config.yaml
n_layer: 21
d_model: 256
n_head: 2
n_kv_head: 2
head_dim: 128
d_mlp: 1024
vocab_size: 775
activation: "tanh_gelu"
norm: "layernorm"
norm_place: "pre"
norm_eps: 1e-06
positions: "learned"
qk_norm: true
attn_scale: 0.0884
bias: "all"
tie_embeddings: true
parallel_block: false
init: "trunc"
init_std_qkv: 0.0176
init_std_o: 0.00271
init_std_up: 0.0176
init_std_down: 0.00271
optimizer: "muon"
lr: 0.00169
beta1: 0.93
weight_decay: 0.14
lr_head: 0.00378
grad_clip: 1.0
warmup_steps: 0
schedule: "wsd"
decay_fraction: 0.608
decay_shape: "sqrt"
final_lr_fraction: 0.0
batch_tokens: 32768
seq_len: 512
doc_mask: true
train_tokens: 252600000
steps: 7709
dataset: "wikipedia_en"
MLP neurons of a small language model. Each row is named by its layer, matrix (up: input weights; down: output weights) and neuron, and shows model dimensions 32-127. Each number is 500 + 25 x the weight over its row's rms, rounded and kept within 0 to 999. Numbers have three digits each.
After each neuron's rows, "fires after" lists the tokens most often just before its 100 highest values on Wikipedia text that the model never trained on.

L5.up782:481500515502522504508497507497488492464522505511500492530501475467528523501478457515532486473480527521509497548488517488492461467499534490504440446481510486500445507494491540525480491521512478512490534510522488491501482501487534479483516498446524514495484526469534532489516455473518490445
L5.down782:525487468498496485487504513500506543507556525524472522451477497495496499501462493494508481496514520503482481502471476523523460480485539516467475454524464473541471531464510461508477477520501521526487507502531530461466508494497498485480521504501474527535523536492518515493472475487464497484
fires after: " S", " to", " s", "e", " be", "cc"

L6.up278:519499465504515508478486489506472496425467506481476487504471508454468544495517507506470484558530496517543481493517494510487479467440492502522464500508488494503525468507494503501479508492470492529525540465546473503487506492522517501455483484499485503499551521469494507500479534477517493538
L6.down278:497474487501528517494496457516484497512489478509508502533548485512492545553528517490471498523500499417487497501487503488555508501483540565506511524492509492497515506529521548496484518482513527487469522510575478547469472531470523482479508460470538496517494509470489507507517493507465511460
fires after: " n", " re", " c", " bec", " sp", "o"

L5.up736:527504516489515508466457523506488494520516455523455490465514481456518436491521493511515488466504490478474529494480510514504485544487521477525491528474486444494509523524442474512460530500507495504520458544543514482507477532518485509503496513487543494516485475492555506486479487501446560497
L5.down736:484497482455527486516528490483486551501507485495480483493478546514475490506504493492497520529552501483508495470505509480488513496520509519484522472489504519477500484479530492497566485548528508507473541495495508512495506467485467486502496485563532544469521473508491493509474502504497454500
fires after: " f", "ir", " Un", " F", "on"

L6.up722:520507488509487502530466524484486476488496520474466498481465419509493481517479519501514498505472490509478507538497476495487437511519488494480485462537487468485484474499485452490472507531480536489485461501490518500475497482482516510477512486510484517508467494488493523527491469474541530535
L6.down722:476474561498501489507521452457528525469546514514506472495502491484546524492476515493511522445537524495483493516468529516505472529516555538467514452485460509451507567540503500496496504469550476508407455511513502523540440507489493506471483476487458517507517486529517512510511490528466516539
fires after: "\n", " Y", " ro", " H", " S", " O"

L2.up364:517526524458480460492448484537522505510502527492477471486511518522485456482452455525523511488508493562455534516484490475486527510467506485487537442481516497518486491470506558470541501503480528506494523529532509514443517498477531478529554486483473517499494498517502488508486514527461489465
L2.down364:477529508461504482530496521533523526518454546524516514440498501516508502468453471503483528494478548505436480502492480466529487515576494473487552488510547470496488473510519569519569516504469534510540503477529541507468522465511504499510476525556505487498518489515512497469483459498538468518
fires after: " O", " o", " En", "nd", " B"

L18.up810:505537504507525507462501524504537509492526542550483498484483487565499510470496489524470524477513446481483518461527480501488483504499505494480459510468483463483520509532511501484495499528513497510511499524547491507507520467492457502516465517486466557482516518500520469517477468463479535548
L18.down810:450506523467532517513481486500498484472548479475463502489477514439487515481483550454477483562506502496536498483532474483477542482525491463461446544507518473507519540484494492470453509508461512463494467464459479486510454500512520499493507432501508505517504497528526507481502491524497543497
fires after: "it", "i", "is", "n", "oc", "c"

L2.up359:461497481528515521488499490533482465430507487511469525514467520490463504511495523508475498502482492492503515510490508527462498547498513522551483522429539487511514493552519493487492526514493522488511478502512501464541509515438530464488495489541496532540507493469508534510493523493459474496
L2.down359:467521554494490487501509489526502498488504514519514477458451528529535484496463507505529521440532537478511457494457532492480501496501480513501526516478488538540532474483461461496498538469472471536512536492478497521519504521477478522507496539507537469527506492499507546504464505503529500467
fires after: " p", "l", " st", "H", " P", "it"

L4.up270:512439472490502507515520529499511460454513482529511496519494491508520485488489479552510491513439489524484523504436521545506496430506507549444452516491482516503508507481489500495541473449515512506487533499520485482524449482525501482520545471540565470481479508509506488525561487475523486453
L4.down270:491479453479510503477520527504501519504502483438500495487506467499498454485497485457508479566483516531471497515490491506498500537460538526484492496501456475528541518501501495509485496467473513518502483445495508493494479495472488490485558464522513475554537494496496531497512509452520498525
fires after: " t", " S", " s", " T", "r"

L4.up822:450474519479533556521487510474495503524484509470468491512452545514539496481495474472472488510500530497501487531531517482488507527509538462522478533501465523565508460520496462503532516488534511518445497509499466556485535500509502437468494493511533522507511501451486507539497533494517499485
L4.down822:451537490509476519477517508505514496492481527533460531479454476474479461490489484477504497482493493508462505503531506497540521479556472506509482485490490516539505479501497522483514478530476526525492500460494545515510481530491468494507500500526497451504527549512490526444530482494518474472
fires after: " g", " gr", " d"

L5.up707:533475527496501489509504539473498508497506460515485507499495494466498535499470466470494439476497477475482497485454516521492498530483535449550515495490527508469496477521517536505464481508508458517472480533501483516486580521492499501495475488503505486493523475481511537504548487537524494486
L5.down707:441527510494480495557500490483503479509466483478501510515493518487481493501486496503491529530522524505518470535491490479544505508439476516488552496462459508500500520502513510471505514513491540461489505534507549462536517484502518495499442445526516474457502517460435519501504480497498487512
fires after: " comp", "ark", "s", "F", " B", "P"

L5.up885:487517444557471491455505527502487523492525528507481499485491470511489519473493498476508437515477492569490518533536527534507449493498483525549473518474454464457479500448501512530490520521496500537483491499489531564477493490466453528499486490443534513515498461497496530492477487491424467484
L5.down885:509507461502482526492480495525477503489555493529491515511485511513494521501492503506471481503511528508507471463502560516514495452452474490486498570496470522524543469531565471469507495502494519508518485447523492540485446440443512477460459459505494491535494524513473494491488535481505473496
fires after: " Ch", "c", "or", "in", "ol"

L5.up492:513526504547536521468527493524489536495473539509516479473507480496528510498495473491486491486481504484482472478517494513522499471485490514498491527512513474506432486522508531510510537491463493505490482505521478509464507480532518505495449533487553519490552498506502463469482489508485505457
L5.down492:476503518508466519505538491484484494446488489525467457495509452535499496457455461506520506496499477485512480510531459467477466521514446503523529475480493477516477504509521513476489527516468520501529497498504537500494467456486459519527518517460552493481530462508462472467490513509471471485
fires after: " p", " H", " h", "k", " d", "cc"

L4.up75:526494542505532509480502505480463477503479503492457549524508499479464523501463488453500486570479518496485480517541483539496454459522508467432532462516519462508532489454503484497482514528517492509514514501505539533491517498459476454521495539462492508484499510491470487484471511462476535530
L4.down75:486486558510510451485506497455506469473510479523480521511535432490477478517515472526501489546496498491518504537484508500496499480537497505459510533465515566455466533486489524516438508512484482524502465491521526490469475507464462498547496473503521457488471480498466481477522524506479559460
fires after: "on", " F", " f", "al", "er"

L6.up560:470496487502531510544535471537469502476531496529491539492497477485493532524473498514477497433490505493566493516526478506441508547469476485493484460502480484499506490510506491557479474513503496518492480532480479467487556519528490500510501453508514453487557554518501516501477520485505513483
L6.down560:504519513490515517494514461539433518471519522495491495503495505495481533518460440521497513457533488471506456483519537562500505499452513525486503491483479484525550478502510472529505515519507500505531473478482517482500508494522511486529472493517488480483522440487506495514484507476494521500
fires after: " sp", " s", " p", "p", " a", "r"

L4.up251:481514533498464490499499506503524478498521512499470510545515463493507517520525537525494471528454515495472517525465512533534487506506464503515491476543536449507522491549493480480518492506490510546510536489503456487423501516506489490492523500522532493502493545486520487524481547508540493499
L4.down251:514493473501505524501507556475467511476549544481484527493475530491537504495509476491488475487486489493510489491508532549508509510540512494494505518517508486480481499506493472493473497513517472477503548492481542474520537518427497485489509494476496499500487493507540553465462486524500502520
fires after: "if", " w", " ", " F", " O"

L6.up640:521485465506473480520465485467512517492519530511525477461479496517507498530491490523492480509515503501535541508531495483491542569528522504508513423527517476519531511483556526481487497516416531481486514486508502528447547509474495530500531534508522465525511475537483509513476508510504517485
L6.down640:489512505504455495493508559496448531512488473494497480503488502470492487517512537543464510507473538468522544501498463458508534485522527522482514498500493494514514528550472520507524492508498483471515496511504493505512456504486550507502525517499465511507501507531523480510490460486525496490
fires after: " O", "Q", " ", " W", " o"

L6.up447:526489538504511541444478505531518514472475504505487522518477493471501492484534542512524482537512492554519488506536525538524454532466502517515491478482505465507534547469501546519484525482524467553479460517500470484478528441479510495514497493471473511500479511484503491512523479482478476457
L6.down447:459535499499514465484465491524467522519496518503510486526505490502523504515497543544535497475504503561446498467536510524498515530514493484510509472440508441466530454501518487537512492484510500491497484554476495435470486481517511537467502490515482507522476517450478494503480528485512501522
fires after: "id", "c", "i", "ow", "ec", "is"

L2.up668:527487492485521512528506489497538480511461586501518437502487471465491502498462494537505547461498531497500531489478482499515547509481484533555498471467513547507494488477536488490488483579513505515465500524500525488475522470542470469502443480506511498498521515467499506527522515477448480510
L2.down668:519487504489513514501499515520486473545506482544485539504462480521540491525523508432508492578512493506526491490496503472536483475491534497505476474511487491499533521517521503521542502446499523473477465507527525515498494502485540497520473475486497455517468524520544481489499498533501537517
fires after: " J", "in", "ag", "ak", "g"

L2.up863:521474482483497513490457477523465542453440545530507507521527501465479525512533503510482463546519500500508524471511488557521526493468481496445498477500520480505490502511533514509545499503534515450493511475494494527494479497495512482473509470456443515521457532500503491560490523497500509519
L2.down863:538515480486483516495509519545485485470489470470497466513513477484511523519525504472494489506498497498537447524529497525490524502480479487542500521566459534491536498501507514533511520438486551468487479538503466535473509508500528455538495514496500486474493519458505454514522490511555455531
fires after: " c", " m", "id", "o", "h", "oc"

L2.up258:521506520497469535469516531510487478460496486499489507492495516502507547520541525537499502533462503519491513535477502485445477501504518504503498483518473541480534493502532561511499531515505534530505501500514508466497456471464502454479493476517519514494479531495477502490504554505483523506
L2.down258:507502544506528495484511529500478558528528524509486536493466499498523511463515460516481485553545505517455453496510487506475500531498539538476508452534540506470444549560525454485533518497525509457495495503510459511499550494485511457475467485489501547526493504469520515514498482442470526510
fires after: "ec", "c", "om", " c", " o", "per"

L5.up837:478491533506544512515469518505489493535540530507505515515536483480520494483535507544549483470478483510526485484478489495500488483503519518497477461493492513506478516537491534491500490508511537502527494489542513498538490478525562522480464481457510486491537488487537543529504457494493504450
L5.down837:505522483477507498530488482563491487488497520480522530457526529486480483484524498467489495501496492517497554530462500526493527491512494505506494448496431453548494504483473536520525537510503468530459493516443524483509473523518476532524475476484504477488549500468540485483511506555500519521
fires after: " wh", " re", " s", " des", "p", " S"

L4.up185:462481490504521498541458489510517469514484545493487478559546521506485502452491518541532451485513512495495452494483562530462494467544477473509463519483526465482488483521477505494511504518502498468525462497482497506470509513503496527500507513506493498497465495472470535521528478509552498489
L4.down185:513501526469515524493504535501501512519523485476505506460500502517539486473509528497533492515492496484549452491526545488499487515484482487539512528525455495502503508528512510503514502469470517507515476494522470541473466480514503497510489497514493513481508501446471462505526498504449502485
fires after: "d", "or", " A", " F", " comp"

L2.up928:525501474510527498464498495511547503463506511530464484506484471506490524464531568493475495462524473498466494494488497511461493498480498488548458494494487506535549496494493529452487500522537542479525499553548516502533498466512533460492500522489518475477499489503519558489483487510508529473
L2.down928:516511499476501493485547471492471514497492529528467538470505488491488482459500467517497508503517537520511484495567546517499528539541483466507506485513552537512515572527512496484446476525506512514473514444448487455498506541531470512489542454548500518489540491504469507507511472492528531513
fires after: "it", "ol", "em", "or", "es", "i"

L4.up147:551433482527544476482499523505472464529489539483526444541490526516492535479466531475500475483547544542441479467513533513482514485514503486473498523534493487490468451474547505505473515517513499529502521492477481530505487491497436496498456464473496530487459511488466476496473511473490546489
L4.down147:461493520484524489552493479475522495519519465516452535520535472476506476504481509498478478497521517494479498482535525526513484474468525438495509483499534495503519525494455532493538493503495494543514470500470515547510490484526518459525488518504528482503482486498504492500483531529517498461
fires after: " f", "v", " F", " s", "igh"

L2.up187:537481507505487501515529499540509506465545487538483529470513508496483496499482496489506507492506516540523488477504475502468514538499477507495486494473508464500457519518526516505536434502515479530515503449513515465508521475495541468509468498465518501473488520527519524507494467472521518481
L2.down187:476497493528457455518559521518480489527524520505516491486531456491531570486492463479489518501481479497522471533544520508531501454461521511491478546478534523460508525514495520521491475467456491452488477477515526551488529486448499535490496503506512521420488506475506520490485451512512505479
fires after: "ist", "o", "h", "ol", "l", " V"

L16.up436:507480511519541504509508506482493480543529524497488490487480485526475486479518483475504485487503497496532518434510527509455474510526500499505504499493491500511479514490506555500526514462534492500485496485509469490474522472473480480498501504522471554466566533494503505494502546487505515495
L16.down436:469536490515508489516511499483489503476439462532478518501467524483480492548510501515467514488516482544470478494518467524528513517529495485549527496577487520515516458515520486445506502498492487487493473514503511506508499497493483479480550511495493490508503485479510450485499462485539518460
fires after: " m", " M", " d", " be", " f", " l"

L6.up914:541500528530484487511550539458505493448491470486514505523500514493494482441522497488490458497479509466459465503498516498491502513499542534481539479491516486531460490503493471481554525511472492528550484478499486487538519489513479527491513506576473523492524487497488504473476490478498508539
L6.down914:510566523488453495480503515487493477517511509453505469499517519471452524537468500542496519509514497512499511528474512489556515488488475504512486498490502521512551519514492551561507523500508537498525494491538501500432486516454505465509468499468519540511501507532504492491486490517437482458
fires after: " T", " (", " P", " ", "W"

L5.up157:497493494477497450444510501532528519558517491511538486513501526475454486542490487503490484468497496502505512529500488533507509489495523516505505498525454494538541495449490506539499498487535502499507497468496504518526525547473550494455515507495469476518482476506477479453444492483467493528
L5.down157:510516511505536563511520471521537520498526502537494516485502506511512506560498518446519469453483483494499497492506520522510522525458505545541483530504511501513536515482474498520509483498523517495521507515531461493475498524515500486494531498510521501507499521467480560459453514508450471511
fires after: "it", "im", "m", "b", " V", " S"

L6.up351:505485465449484496478455452518500525518484474498536478443463540489530505523534531478540493510493517495513467505515485484463487501440510493475496457504488493495520532506505504479481520514503518530530498497557484474476553496496543521545466508492496507492529492485525527533485506522444494475
L6.down351:516499492437505505511504492521558483482488484502476553496482527550483494526509523508501506469497498502512559522475481492483558506497504498487524516481520491505516455447539484518508502502462471504472490467464509490496482449473482490499509481467514499487524518510471483526500539468540502503
fires after: " P", " B", " b", " re", " F", "eb"

L4.up548:475514490468512499494496495520501496466499558530562543515543519469524529514518493551485495483503475524464484509521532492442497469486485523483527471525470487509468531504515468540495543523548518504496461536460489535501538479535506534473507554478484496503507523503482549488489498483448528511
L4.down548:531510526551489518509516445484482456510530475465474507561464497454506461478479478483461491528511465526523488510506490505503488463489490493490513539487482518528524488496496483476461519506525531563476482482500481521484463512463512507495522513501490473479490464499427523504494501477492499516
fires after: "ri", "c", "ol", " comp", "p", "ag"

L4.up393:506490504463482508494468492457446468493481487497498532474535520493480499510518457528501500481472517504470473484444495491452489516508523485497521523542480494496489522516510502479478548488512512518456451492543475476489518499484500497515467550500525464480487494493453489489537480530472541493
L4.down393:514459523486542496539512533490541475497473462501487474495460537549493530509511486513483540493516547499519500519536489506504526493441501478507452480472512531504499513508528514495498461506487509498534545451482524504477542498525499491479472502495458511451526498512485468488498507495492485513
fires after: " F", " B", "f", " f", "F", " c"

L2.up811:498491557501546476518503451485510499492512537505463512533486519488527488460508506567546457504465478491522458488472487533484505528473521466508497532515462536498520462484511492509494520541517456469518510479524469563513514520479448519510494442473521487545508498491558515502492494468529513501
L2.down811:493480486525505515476490555462528466483499479478501507468498467510453519482544529493519473481519500507471502493521524483515523493485516541529499562490487504476534511466495522501499497458482448476520509499461483483503469484504486531508488535484497566477524483491456501551569509497449467477
fires after: "d", " a", "an", "ar", "or"

L5.up600:514544467527527488502493506491513526482498507467494459445472510512507510469541502472508496436489506513465487496514490479514548491537494523501482490495481479469546464525537529479459556509495477480516528520518490485524505453531514509504493484496474492506458493518542487474472515488514497473
L5.down600:494497488522489497502510470518531478514476518494496483533493422505470496506436525474461467484516520440484490486473503533452445544442462493530515520503517536511515500484503490490515528442487503534534445513525509507470518502503511473475490492500512526487480483472503526497503567501511508519
fires after: "l", "el", "s", "ire", "w", "up"

L5.up911:494507504534500512481507512464475461458482512501539501476552526487442491482495515513452505492545539499484554476468523528496505540519534499511488506488470520520537525507526457495515452487458504485498505523509540491527479496478502513540514463483515461504536528479506500484533510497477496525
L5.down911:506477514490461502474511493503508505540473492483508536539507509476524479487512492493464515525493544481535548519461464454470512479533477489514466502474491445530503471497461464482520496441497493481441498464536493522519496492523497506471471511501516505521533491474546470479530500539554505494
fires after: "l", " J", " s", "hy", "i"

L4.up650:514474521482496485474477530492516451526512544508506506523497506483540510481532529480495507468494467475491543533508471531475532489490525532492442549530517532488460564503495493518445478495487496533491507512522513474519515509496542472528514469504524544469514461483493498496471534502470485544
L4.down650:479550484512506481499476507506518520484464467503480516483501524527511500529478481541491537555525484485519508494503512474537464514538447474491547449487499493508504488510519447499541508475508488489473497519487502521448476537521520504512461514493470493520459522495475534469483537496466545506
fires after: " de", "o", "os", "v", "l", "le"

L6.up77:543483488512501521508500466521498511531479500523506484459491489477508526529455498491512463459514453515514510494538514480500506511526457522490513492555472463517532552494535507551513512506509530516531497517488497504462493517482496493493508436529474489514494555526518453487523525478473479505
L6.down77:496551498532507496508473476463578486503525507543480482486477530490527504529500457494514486504534471473529460497505509506487476498506505516479542503518482483546511566526481497463488440510506521506496466549486513502489504502549483496514501477473477488508509506506481502483471488492506497479
fires after: "it", "p", " a", "as", "ri", "im"

L16.up749:505476469458494480435491516491493532498536475535522524541491499499495500488523517510480529484556529581510472527504503546508477501467482477467488515488510485486511504486458509487506519501543477529483492494492491456461484475502501521543511530504516488498474508449546475449501529456505516467
L16.down749:446464567502489483552463487497449508510445466515496486481535437507516491474486525515526486488501493484541462501492504503535518490516543456492504518488476514462487495504514444513457519465502496499492516484540516472483496521523487462503548493535507529530506484501500504554526515469478485491
fires after: " ", "ac", "c", "2", "i"

L2.up587:504467529524488485525541502535490495463506500525520513532549445511497497516488528496487466472497496501477522468502500534468467470460484448453504534543520525507529512465492515459478499536499518496503535489499467477486505529482523492499429505514498492520491511506462501550461491550511503452
L2.down587:508493456473539518488501491471478475483502451466458487539465481487509505480474479478500509532508470496516531492488509532548480489484533466519470499531507524496512504526509489493501500509477538495492508476511512519532516495457514487560512513467491518429492483511549485481499466506440482529
fires after: " f", " F", "if", " S", " com"

L2.up593:524492492497505503485535500454465496448550491508467541469501492513487507530506485534466520513484467516537494484519457495481511526506473519507515487445497473521417524487539472503503477504519487479500490506539526521485488558474498530468526497511525460484510546482522511498535521466491476511
L2.down593:487512530494466498557455450520488470532495541490506515514524490487536507466502504495522511448482527497464497545540568477550465530504500522472486491509492503493487508535509521495490506486473482514513523502480434506504501474481546492444512510468501499487515530499479525498451536549479500446
fires after: "he", "e", " He", "h", "ad", "o"

L4.up484:465508492515514491491495453480446474458501502493500526488453504504462502500518504505480534489516505521521506516492476554520554476520515511485571536442495545497463505519508500494538511509477489482444480498475519484498524504541466488493502523478462499538503503513502499513463519497462469501
L4.down484:501500510537542465500467511523510448503524508501489536510489499521504562477507514457506495530511505495466500519549517466499506538486492509535521517530457444503522493506522468512485499494461521547494486496519461523538515485478482460503474525500469476498499511516526471482508494491488531545
fires after: "p", "ar", "ur", "ag", "ul", "g"

L6.up291:496490491496507517467467501522485467474539519506483506481495518470494558484535486475500487472503545461541517463494490539496497507516448502496475542489494530486487475517524503456485493504500490470522475490539510504478513515484523494485528532497467566564502526531481531493451530446526440509
L6.down291:518512527499468509495501507468516490475514481504514488495507503551522463523482512465473472525494495537501532510463547483482488510546543499497481492498481497508531497496484543521478523485490530516531518516548500530490520489508476531456460516498453474485486511523467512521493482470455500515
fires after: " l", "ch", "b", "h", " L", "o"

L18.up569:472478514488482562491507514526454512502516542492509491457444524501520494513509510504505497505508442539526493525524537525496494484521515528517543465474493488512456496491488450524491523495528473469515488492479482475507521499481446484486488522485541507494514505517545504481499485515455503506
L18.down569:551528509511519475553474548536518469488486472500540509529497470514503480517462481500532507475529453482518526483501498497484474505519553499517484459504534536470465533507535531526508517490511498499484456450502518540518484519470494507520532494522490485490510464482498463490485480528488495466
fires after: " de", "ur", "ab", " con", " p", "pp"

L2.up200:502496490500494480475462491445494488486470481478488523497524507475503508461547498502547484515482506493524521502489485519516495488492505506457524490487474461503507540536504525514526459529527501477519494467520486499453505473487477493478543491496544517495517530508483504473488484480549451501
L2.down200:515461458499486465449442492537487462457453503496494514497505510521522572502544492505465478520469484458548533502512482532462525519523452543534470511528489504470524487449485503532479509505520510513485522519514479510480550527469491501494482476497492506503511531522508520467509483527530461500
fires after: " h", " m", "o", "a", "oc", "em"

L4.up488:481498521495507512516508486504509451490534519513451514463488512461542482524485486514546487503521481497496490473521494500439488522518488456564490480507513487506485471562491497486482519510497496523538484479513530462476494522472492503540488499500479520517522487450497544560505474533470478464
L4.down488:521480496491486497545469538489543507503511444517468501511491551505485520470518473548521473509503515486539518514497485473560507511470478526493491534483526540458488485472483506459489475480482490449473516480496496488516527504491523517518521457480527479514542538515538480458498508463486476493
fires after: " f", "um", " E", "im", " F", "ut"

L4.up541:482475482466457489525506487497483526444516497465543514466530509480499446466493508481514486525545500477496545537553516549510541498467504509510490496495464457493472530517534502503517523505513515546507528470466508514496548461483510490484506538496513487501513483509452497492469549517485507476
L4.down541:477547517472483524530459509513482494446494461491489479474491509478513511536514545480534518499506497459517534533493517506484566519526518501531516449465471503531494511479513519488493480533487500479509490461476508496500490478496492479513470526453514496522487489513457476504510520489513519496
fires after: " in", " ", " (", " d", " ad", "Q"

L5.up708:485517492522557488487481483469498500479520482515454488510533524520452507479504502536525493486504528510517501525497528507530494515490525493501482473475486511473514535504465523536495470501466486511549497501508530484454569471510471506485496456517528535510471480467569510479461545512501513511
L5.down708:517494488504526504526543525511481511487486476524490471524489460502496531545538482501496474479510518478522535483470461531483473499492514506508526481502503517503509449459487479495485525542529523516489510526470481521476502542475502508487498482539522503493544488557514507479512508451503465485
fires after: " h", " f", "a", "au"

L4.up957:516516451507509488518495512486465458490486520475492501527484498492534517548521513526486478501488501523508554490507512512493466486521488496516458518512530472488515519477510449483482507508504519501511520461514527518506478490485483487503535498519516526489447490548513480467498500411531465513
L4.down957:490488531517558499500517467460504524525474514500522445493503505474479463493511505487467473510480515474462506496519477494510545512474485454586514456477531478506488512519513502485474508508489482504440487535487512526540480507458534513547562484489534494532541504529499506491534478512502496525
fires after: " A", " O", " F", " T", " S"

L2.up312:484478513487503512515514516522515514511510447509496504500502472454485496511508487499500490515515535545509522550534512523470521457484478483520514473506474500517484509511506527455509504492519503514483520527467490514487484519481546545485485477494487543467472537516486512468506505454477556487
L2.down312:487494582488508507490517518510518536517437478493501484499529514503438500493536486475476459491527526528478488471530490499501466512532500510515475537483476496528525496493495484471477489523476516528468500479487488507505488484476495534435487500501474465466548516455503541467498494550474502501
fires after: " S", " F", " f", " D", "S", "or"

L2.up311:523485481504545478528504510547498485508491474477513509540484482489470522494478492477495486475536505493516493514478500543501497502526499446532474536503537534516494520474500508496462509510464527508472498492518441514468498496482492514467476490457497474433522523535518485481506494491503548450
L2.down311:475500530532534518460545534500500489523511469524511489472526492487484527485482534494479499491498514474467469544504534499499457506513472475511519521485511500479525561497529507514483533508489503498463529544488488502470515475481484502483519471504477508474500525560512481465514455513503465504
fires after: " D", " d", " F", " G", "D", " C"

L4.up97:505467489522508533523501492495476531497477510504491493513512502481520530491490502507474533459512468471483504530513487500526523461484450503485495495479483478474492471524524557546504502515466489496512532510491536536438513521466466491444462479510535515432542519486488510498457487486491471501
L4.down97:514467516492512523479468506507490509472473478522503512518518470521491469514494512470487511481525478488506490496507483472489496479495540489489502496472519503520464513475474561497549483511464493480489538481455510536459479493479514481506486513537512538495515471507467492518468481480500474511
fires after: " p", " k", "k", "ill", "ak", " a"

L6.up710:509498503483493506507457485518516480483552542509500453457485512481515502501498500496493513537503480496525486486548513501528515514466510490482462487506481548503506492480487471478527498484454481474495499466513500512487461482493532502500508519486513434521552503497483504451503530540506494525
L6.down710:493443480457529503513489479483488530462502505518478498481495460548519509494465502472496488466499544478474512472444477521508514512479508508493483497522499487498497528450574529501487525547482556508467529510508518491528512540514487540485508516516489495458520488468515509524482464524532475493
fires after: " G", " th", " g", ".", "ate", "ou"

L6.up332:532466516449495508458511502489488506506446511518497457491441531505504534480496464480492496502517506465500504528504535439509482494488478512459512472501510533520521508495499542534497517511524526503488525478497541528502490444525510497473492477480500502521488522520503520497500493515481505492
L6.down332:478497523524482496519508506477557506482473482500480523535521488504486473478506504483484529547547455501475497470512494549464524492491499490511499536517525461522463512496516478475540457525478509456517533520520485528472519500488517478525510474522493505516495472497509478496548514434538500503
fires after: "==", "c", " c", "f", "."

L2.up861:525494486506523489458454507482445489506495512481486519527500496512542499501538455489502465472527466501546471462546512507493483501500523521500494498502471455536506470467516493545510505511483514520479504510494560505506516500485494499503517524517534483498482501501487462450456490526526487482
L2.down861:505493490494483450487485520498454482497511467510493502486510510532483549500510465501540473463505468495519454532474530543521489511458513500517498566492523472506501542513513500503502468486471490515501492494478500467514506488524478485513523520497512484478490514525481440527495522479526516527
fires after: "ct", "us", "our", "o", "ff", "ust"

L2.up104:535471498498504513501527524506518527482469501522497510488467496505481487509498520538512508534448493488495481513529506475441516492490491475511509521490503510575444519510499510500455485517490489536524497505506499551550568483512548522503504517524507455513532494521494515469494459457478533517
L2.down104:482456498478510529509504515463505473541534506482494505479476488498495512492507480530524478485519454543484475514514515463523447457492493492541498484470499473454474521511507534470497513521481483527510477531453495502456534507518509460452527490516503538493541517528489506512491514501457490463
fires after: " v", "it", " St", "z", "i", "ep"

L5.up554:468499513523483554506491496490459476497534524497479471491465519510473472452495523496473502526475486502505540495477499512522519512457491452483516472461478497503481499496528470461495531475515547521498503513498462503465524505469497497449504504505470426487522506513484506511523498513516546489
L5.down554:506464508509548559494488471513467529458484487466513487443465460503473487458492492500501509500482496494484547511506465521517507519488495488513495536505492488545473481489534489457508533508519483524451514486534509486529530540530512531503505462499480471540515502488488535474546466487462536504
fires after: " D", " G", " J", " S", " g", "D"

L5.up464:454494489494517494495501503534428509486483518471480509487472490492536511492533469511502510462493441512495504515548538482493529495467499527540529487483531493531535459474514537514509532494496481490506511449545488499502507506492491464519524514491492491522482517491502535537460474454493524507
L5.down464:491478515501468507533503485514482481500472550513482534462503513531523498507535518495536503501505474504523488542458506565488499506482507539515515522482542527507484486519501477485461477520469494465484496499501479496505466502468506479461437464507531505560468520479514538497478501473480495481
fires after: " p", "|---|---", "on", " P", "b", " tr"

L11.up248:521462495490496474507506527506514510554478493511543524490514493504505470510487511483472449487491501488528526483510456547505506490502518479533505461511463476499500469488487485526543461513498511495525508515479534520515535432502499494524451503477481495496552524498463499524465513527509474508
L11.down248:489501470481503495494490508486521502552494483516489488504539504555447470504505492474525503539492465477483491484509502509485507506491511480531514478538488488513490511486522472489475562488501505499502488478505527463461468510519482505512517506470536529534504520521436510499518479479476484496
fires after: " re", " B", " E", " A", " R"